config.yaml
num_hidden_layers: 9
hidden_size: 320
num_attention_heads: 10
num_key_value_heads: 10
head_dim: 32
intermediate_size: 832
vocab_size: 2055
hidden_act: "swiglu"
norm: "rmsnorm"
norm_place: "pre"
norm_eps: 1e-06
positions: "rope"
rope_theta: 10000.0
rope_fraction: 1.0
qk_norm: false
attn_scale: 0.177
bias: "none"
tie_word_embeddings: false
parallel_block: false
init: "normal"
init_std_qkv: 0.0319
init_std_o: 0.0319
init_std_up: 0.0319
init_std_down: 0.0
optimizer: "adam_variant"
learning_rate: 0.00122
beta1: 0.9
weight_decay: 0.2
lr_head: 0.00469
max_grad_norm: 1.0
warmup_steps: 241
schedule: "wsd"
decay_fraction: 0.84
decay_shape: "linear"
final_lr_fraction: 0.05
batch_tokens: 131072
max_seq_len: 256
doc_mask: true
z_loss: 1e-05
train_tokens: 828300000
max_steps: 6320
dataset: "wikipedia_en"
MLP neurons of a small language model. Each row is named by its layer, matrix (gate and up: input weights) and neuron, and shows model dimensions 0-191. Each number is 128 + 24 x the weight over its row's rms, rounded and kept within 0 to 255. Numbers have three digits each. A neuron's up and down rows have the sign that makes its largest values positive.
Before each neuron's rows, "fires after" lists the tokens most often just before its 100 highest values on Wikipedia text that the model never trained on.

fires after: " the", "19", "20", " The", " s"
L2.gate344:141175153136169150151107129167104116122130093170137110157111176123191141088158116134122137123114217107113102128136096133077142128146164127156156114166109109146104127134118175089128148128151150117132142089126120082119159111105132131111105112093082157140109105149115165118128131147160112150124068115132134136149150092141158127137118130146166118136134123112123151108130158146086148177123099132110198148129126109155124131130119141157132144130107119134166124150141161121128139122149108158136109160138132121148145151122146129120140087131115138117128119135149158148103121091108143109
L2.up344:105110140138118111152161088137111111132132146121142111128156145092141080107139125124145130131113179125115134071136144160135145124115179138169149102159111119144147100112100092116161119094152143155167116120095113115105146120135125126102105158121099160099152133131139138134157116165088097151107166098119125166118143099166126159154157140144165093120104161126148136100139176171140133175119109133119174158135141113138126104128105092099073092108137162153122104096141139098107146099129133114158155083152098113141115157103129115161136132152131132115117125147083172106136160141163084146

fires after: "–", "20", "-", "19", "18", "p"
L2.gate568:105135136146157135163167146113155163162103110143136092114177145139133123084093102105137151124124134107154115093099170122110173120123099152138087155117125148123145113090122098153137119125094106121140093114127163112079099114094101109146125131145155117110130163116085089112130187126104079102160130134156139121133103159056124133102105078128154137150116166092135135112128129087144138141128116179159149091125130132120134111138153123090095070126164112129151068122140121126086116120133102125151133171136144140133168082126120117097129109108147134121157147111131153140148113142146181122
L2.up568:153123138120108111166146085163082122109128148120144142123168114145081100126133097107131156078090107078076117108070104126095100128186122119097131105104109114076131131164162102137094130102149120127135149128108106111158151112155149115135138068167109132123165146094137141123088132105112139123173141137129147136091172112148115088151138110112101118082142127154117105139114176120125133121120111136114121147123109143130107128129101111145115157112140123138101110122158143182169143147147112106136102155165145091124141106120173091141157119095118133139117166075135143118137141133107114104

fires after: "20", "19", " sp", " sc"
L2.gate689:155137141125148119158140136118155123107177128122143104124139155145137128148087171129135162133099118118120120114130100127115116155122111149125147135155128110133155114115102145130125140126130121111140106098126100130070167119076128129178131126083190124095133107080153168084122107097144109103149116157108121165138153097162137133113085126164128168119116098106112096063099149120092160120128138110101219123096126149117101063130113133134148130139158112116112124150128148162097180082116139116122154119121099130138169112108117110117148077070093124116144100108167148126135133118157122115
L2.up689:173158157114103128154144146130144114123130137127115147109159142162157164136076161129165137111096143125164132116112086132164153141105098133137158130153106121170143137123128151114099069138121154129141147088150099162158174140096122070112145135090170132151142107124111159145124138152111111086151178123127121159130113134116121111165114094117092131172142117065153108085108117120119163114144144179133143121115134171132127137131146142121149120115133119127114130125115140154078172118102163133130173117096096102149163140132167123151128092104124105121149115111153134134170132127122128093

fires after: "19", "18", "20", "17", "15", "16"
L2.gate105:126158147126148149095132133125111143145097161115084117119124183178102127145153126130138128126133164144137113117157108133100142159129136137139147116141152104104091138078133117097110104098160134094100121135152114139142142149152102128104098119143170151116107099141142128092126156095181094135131136123089172165163100106119156155125077124157139113112122176107151110111148170182136106138142124101132146096085167098095103130118147115138133142142101112141147138167128165128117120133158150115141132104115148139126152167114171179117166127117148133122137100083161122140138097100141093168
L2.up105:174124149149101133094135114149159113114101147129141112122145092107142100092153070112100104103111113107150131103125147147154117116161161155168137129120126107192157126109060125132132157131170172142153135142090166128151135154116135117187110133149153166126167109168135141145146159140127160131104157078164118157123122078140133117143115137123129103128119115146118133118119132159153125139168153189110069139141141122154159136094163132125125127106130136164100102143125154115150133157120088114120162128117055090113130088134138111162136166137161145112148142140107149092155151162104117104

fires after: " ", "20", " (", "19", " K", "-"
L2.gate436:150171135127111114142116145129200146158120119121112126149115170133154156093120125136129139116140114142137109130145160151122134150141126126101131150125153134131125164184106106095112092175116125119127183134142114141131122132186095104096111126115181148124148112067117153119102129111150117089168188140178119115145155125111162131122157131142158107124138155116150145144100083100087114138150118099149131142152143145146150138162137125138097171230162119109146136103078143130081097171086110142124131162159120132119128147108128098148164138091139145125137107111135113117120124118084125152
L2.up436:157120131148127107152063113139100131098106106163155121111079144156136118111104083138129172119104113103154125083113105117120110131145155147111120122143136145157152121133168087122139133134096072163162129106142122070145089070112113140140123088116118123103080148089123138145081145107114106135151177128133138123152097115124145136133153138116128102153105099126130104119162059125122093087143120137109093145125176141112100100144113093155127174141166123135119158147139099131116124103107130120103098101119122157125136094148137089109131118119093099121144164120084141092142138107143140103

fires after: " ", " |", " the", ".", "2", " –"
L2.gate385:145112144121105096136130162109143102148098128125119167145160119104092090141162156145120096119127159088132143117146099132154114105154153116174116090128097133085127140122133149120149108100088146122110179147152100169099081124130122102157128192100150139152181115094115098124132105101134154117150117098169108146099145132130141160111119095148109120137114158116146116080136140140126126123157123119137115149120120109106137126155178076088109104134114174135170137130129126094081140109112126110138143103157123123117095148149111138170102128121159144135109119155154153164158138141090111121
L2.up385:135109095171131139104114147168138130164110133107087101142124123115157107115167126150175108116150108079134103076164110134143089116085104107102135149092149116160115115154152155104132120149120135109144136128059092179130125102130143155108113158098137124132131116066097105155127136135135157125137133110095082118099122112104120153085158155117140151093120164136146141105165120110121105082154138117129129162120177137154129127118097131098152124137135132157130120107139136157162077073145114104137146139127125076121113151143128145109154136111112135144147118145143154144107110139094123135

fires after: " ", " |", " (", " house", "4"
L4.gate262:125106142147117116132103147116147163155083099132106144170169138173091146141162118138123119116131134126146110145148136125136130093140139122122155099128151156086151154119110145127125126176123107115152121125103115124150167152150125129128096159140129154134115125086123136106137137033147148139099144117090114147161127103118118183083138145105132143161128085122125113157125108115137094102125098137120148147099103120167145128132112113106111111129130127070102154124096086121104124131133108111124182132169071169145096069108144157130124120168176170123147092109157139130130173125110169116
L4.up262:111125092156173102118124121125159152134124136144120103144127141119156126143096143137115121136120116090112152145151151110123066124095106143147109148119129100128131118115161113119135121169078160122129154117126119117139119104125151134116112112103108158132139130157105109148143109108147093083097140151135086088120182149140114090163127156063123128062132143122125150127139151096103158167117185097105137124167099094126108147125134093099081120127092124121092132082078096158127083115112089112096133135156143100114139127129064130160132103137158140139107111160139137112119099172116097118

fires after: "19", "20", "18", " to"
L2.gate250:129136123135172110130137131132133141131064166126132129125140152120110087096115146128133115125156089116086144145166133156145152109098104116133132157153147114138059162149125135119131135117176096119108144162168088106107115103192135112072123122160106131162150150127148152149106105118137095107116129102124087148122172131113160105123122146155143134104095181131150112182115106142123169141109191118139146165105137140103103150135142099158121168117155148119164171149129108108127101128146145144141124105149120134156086110109152180146139144125123118152127142127128080092103139118129172092
L2.up250:161107097119108148138122112168135119141152113176092128128132118166130128122069153125168116146119115156119137092083150155130140109101140137107107098144128163091127126133127141153141162157122122095122122145071123129100141121146101129130156072117150124122089126097111097123129166157128134100114116130105155135108089134127143100146103149114131153121151173114094157127143160116097139146134121150134152105097095108185136110124105161157129148112162118126119184121134150143142155153082114134118151175131069105148128134161101124131107111102144064120121125142146134140139131083139137147

fires after: "20", " ", "-", "19", "p"
L2.gate305:100108137128128105156095115131128094155143113149132130128103148144145134120100150130178146106119107139122098092054138146136137117153144134158144122125137089113168105078150141150131122140131081136111116103111112157121106134162148127129158119113131064148138108113093147119110168119092120097140106138122079150168090127113122147169149146103123115099167111091181127145127154122162153156131136103087142091106092145143117107084101114175136120089124161100113072093161116115126122108144146131141134106090143129113128127125121075101122098122157094131134142117142143137138130145114173138
L2.up305:140101116141122109106141114136089132126073176095154156087153148152100132151158119109111117112127120072160151148076133147161141124110149130150114142097124150116150129146133086057115114165120127134139133130139123079069113128147089130142159125128092160124139140100144137147125144127119112105107127101110144132126140129112102144143140112135125088149124165109127093143103106104133111110111112203154131095147165152107134126099097118158162081113114085164131144152132179137145124107144109141166176150152157086102081133129146155153138132131092129122151155131142184140146148115116109148

fires after: " T", " F", " Min", " L", " M", " R"
L4.gate328:124118094143126129132126139105125113142133115141138135076158150137145080108096166091105123127152181139111150105108159122128135168156147118122136079127151151145128162143080139097134096100091150141120106134175129140109158103159195112142119128127111098123163132112105116130123115134143136130132166135130168161176112132127125131080104161114115046138140159134158143140115123152105125097088148123156125118142115157112090093127088112121104154127129104138121127128129133122126167137129105162141142106096094094096143116104153159101113154140154128138124115098180087058161129115137151179
L4.up328:126124146060115133137166183119151144145123165125122111096085173158154148100119178115110087125116121126166152092140136100106080107128113136143128125157112127106121106134063138128096139102120139167117102128149164103095128097127111103122155169147134097103139154123121103118102132138131147130133155142162145111122123115149130148119190150111096115123108134135132159118122098123136128133114139112137147109107167162118124152135115120129162111154127113150075150107158138169142132125147125184085090133073111122107107135126077136152112100154154137157125139129108130094126120109122188146

fires after: " d", " tr", " p", " j", " D"
L4.gate350:144121099121145084119139159127132148103146135121139166099106143164140165119116138134106183084132117149085115095105129142097120143118176145085145107150136081154104140113128162119112107079119132116170119117096098125097137143110153133168107103156102153121146119134130133151127088144148174136117141127121153142147119121149100139133117133105123114158136124127124118121143128108135147089122142085142113105112147140138136132137136118124152121090159114108178102135145119105126103162151120143209136122134108070172129145111123145147108068138134191106162118130183189158081102115146131121
L4.up350:160124097081083135110141116097138142139167108132143062133135144112110135103175109103094090102150159125097090155149172134101175160129112116129087131104152142075130148130131112097089160087139077137134142105117085166114118101138135133178163127087099147087126108146141126091139149156104138117112134089135116070132075103101121106156118133152091104089140123136117085127136122160151130167117148127136094115098122112137135096132141106157102162134106127132127089135137083132093121103131107126151128132170144110117144117118121167101131093100174174133111144096139113088107124137183140091

fires after: " on", " –", " On", "On", " |", " ass"
L2.gate87:108118126106137078155113139105143162134135108120144094121115148143155073132087151123096139085114149163082094134152145159107110102146121120125152148165114156114098139134133131107168085135144102127113092154112116129101090087115146121136130162119156115142142121134147121145132145096150120134148112095127156157115111100138122155137101126144117116121102147130138196107143149173154071136117139125163140196111102124128115108104161103090144162106158126118102122138091165149087104174116130108129136145085091106111131126147122128167118090089122119115104126113112151146135121149156127165
L2.up87:122132104167140090159145130105094103100125122133138153133127179126116111140122136108115123111125161161116152162162134153158109128122148097116139102123120119136113178113142135108125152117154128140127128128126119168129123121092114151088130171102116147110185139170163111132121160115147152131156076123108107173133129114097191133113078068147087123122106137156139154137134102143105112159116144166105164119141127117133102108121145140120113148140103150132121160122082154141128090169139151140099161094128117074133126123109109184120067143160160100087149144136109175146138117103099157122

fires after: " L", "om", "m", "p", " Year", "L"
L4.gate147:161128134139173111126093121112130133125165128139151165146125120133071151111117098120094133162113148126086125127124118123107144147149114124101131152153134110159130109124134148147141144112131138111141166146119139137121120071115134151126110143124089110116145128142126135135154178116115114106131131154126097161132108149120165134105095150126147094165147182140138102112140138133095100088124094109070158100143110096187168145173115118123146094109143115126156160079099134117120110122151095136117124121099137136110111168158058096126158138086071054165122088118184118102117084100106129127
L4.up147:123116161133122139129127127124095110124114170126130121142089118151080140152130092161131112129149154157136094149163101137149146124081149121131082129132140146113126128174135148155122121091113139136071097149167084137145105143132119077132141142112121127137083120109137114145119139117159118090114111145157136165175080142134131133092094149137095152130107108127112120127148110113097126142139152135122138141123116148155132144140110187140142170166125142138105159180159124157114151175130158165107107134091136109119114140114184146124130130056120132155109110078106168113124125166110164130

fires after: " D", " d", " I", "I", " Z", " dis"
L4.gate198:077116186140099110122107142132128085121127125106146142103149114136132145103138144102109101172119087163127129156151109157137155147146126109141113144112149097134104138109100167140131137135115105144111148129114105129149123157074122109149127085168137165098123116168125118138116117165115183111114096154080160147119136092088128165152186135125126120135152127132120101143125133136150103074137130131133129149100132155138120113127165165093142172134111168090177115102121171147102139121121116185139135131145116113113118123132129161122146084130110173157141165107140120159156134118102140128
L4.up198:118138124122099122144121164157133125145115120137114107111116131174074135148111142146131124107136120122140126138157155123143118174079167129167132126094136110160107121079135168145145135150097071156168150152096134150102116121128123121123085131111158175112145148130095077104095129160132112141127128122162146172160100096097087150129133158154127114117143147109143101102155150134139108179152167140134153110148124133127112109107131169113135137145134136140132097139167161106142099136163129112138159111151120120163108116090142146133131105150104107112102098133114127151141064180127098118

fires after: " K", " B", " Ab", " D", " T", " M"
L4.gate791:132149115115082143126132103122168143125115124082090157137130098167172123098146146114121101106133147118135153158068136126108146135165143126168096128125132142080139129138125162119161120123112162126074117145153133140109116126131120132111179147156124146129135147156101129102102147128078156103116126139159149169160093121145132140136139140137149122193110123146163114105151153156180100127087126117157119145081080141142117138109137088123126094135183152162138119113140164093069126148157116123179180109149141119134145129089116094136132122123139131114110096142177118133118162147134127160
L4.up791:114148130163110150094147139157107123147154103150072151128098180111117100137071119147122144153102140161088125107144097142128137084124143129102102137101112141129139149139123149187119138097122164167123119102149098153143132107138173179118103125134120117122138117083106163119119112130131156129115150127105146136166154105173140117131109139120071112088175112103127138100121163127089157130142117119167136133161127110046095131108138094142096161184140103097156114142128079157102120141142122132111151145084098122160132104134096165141116175105134138083167104106121163126150120091161159136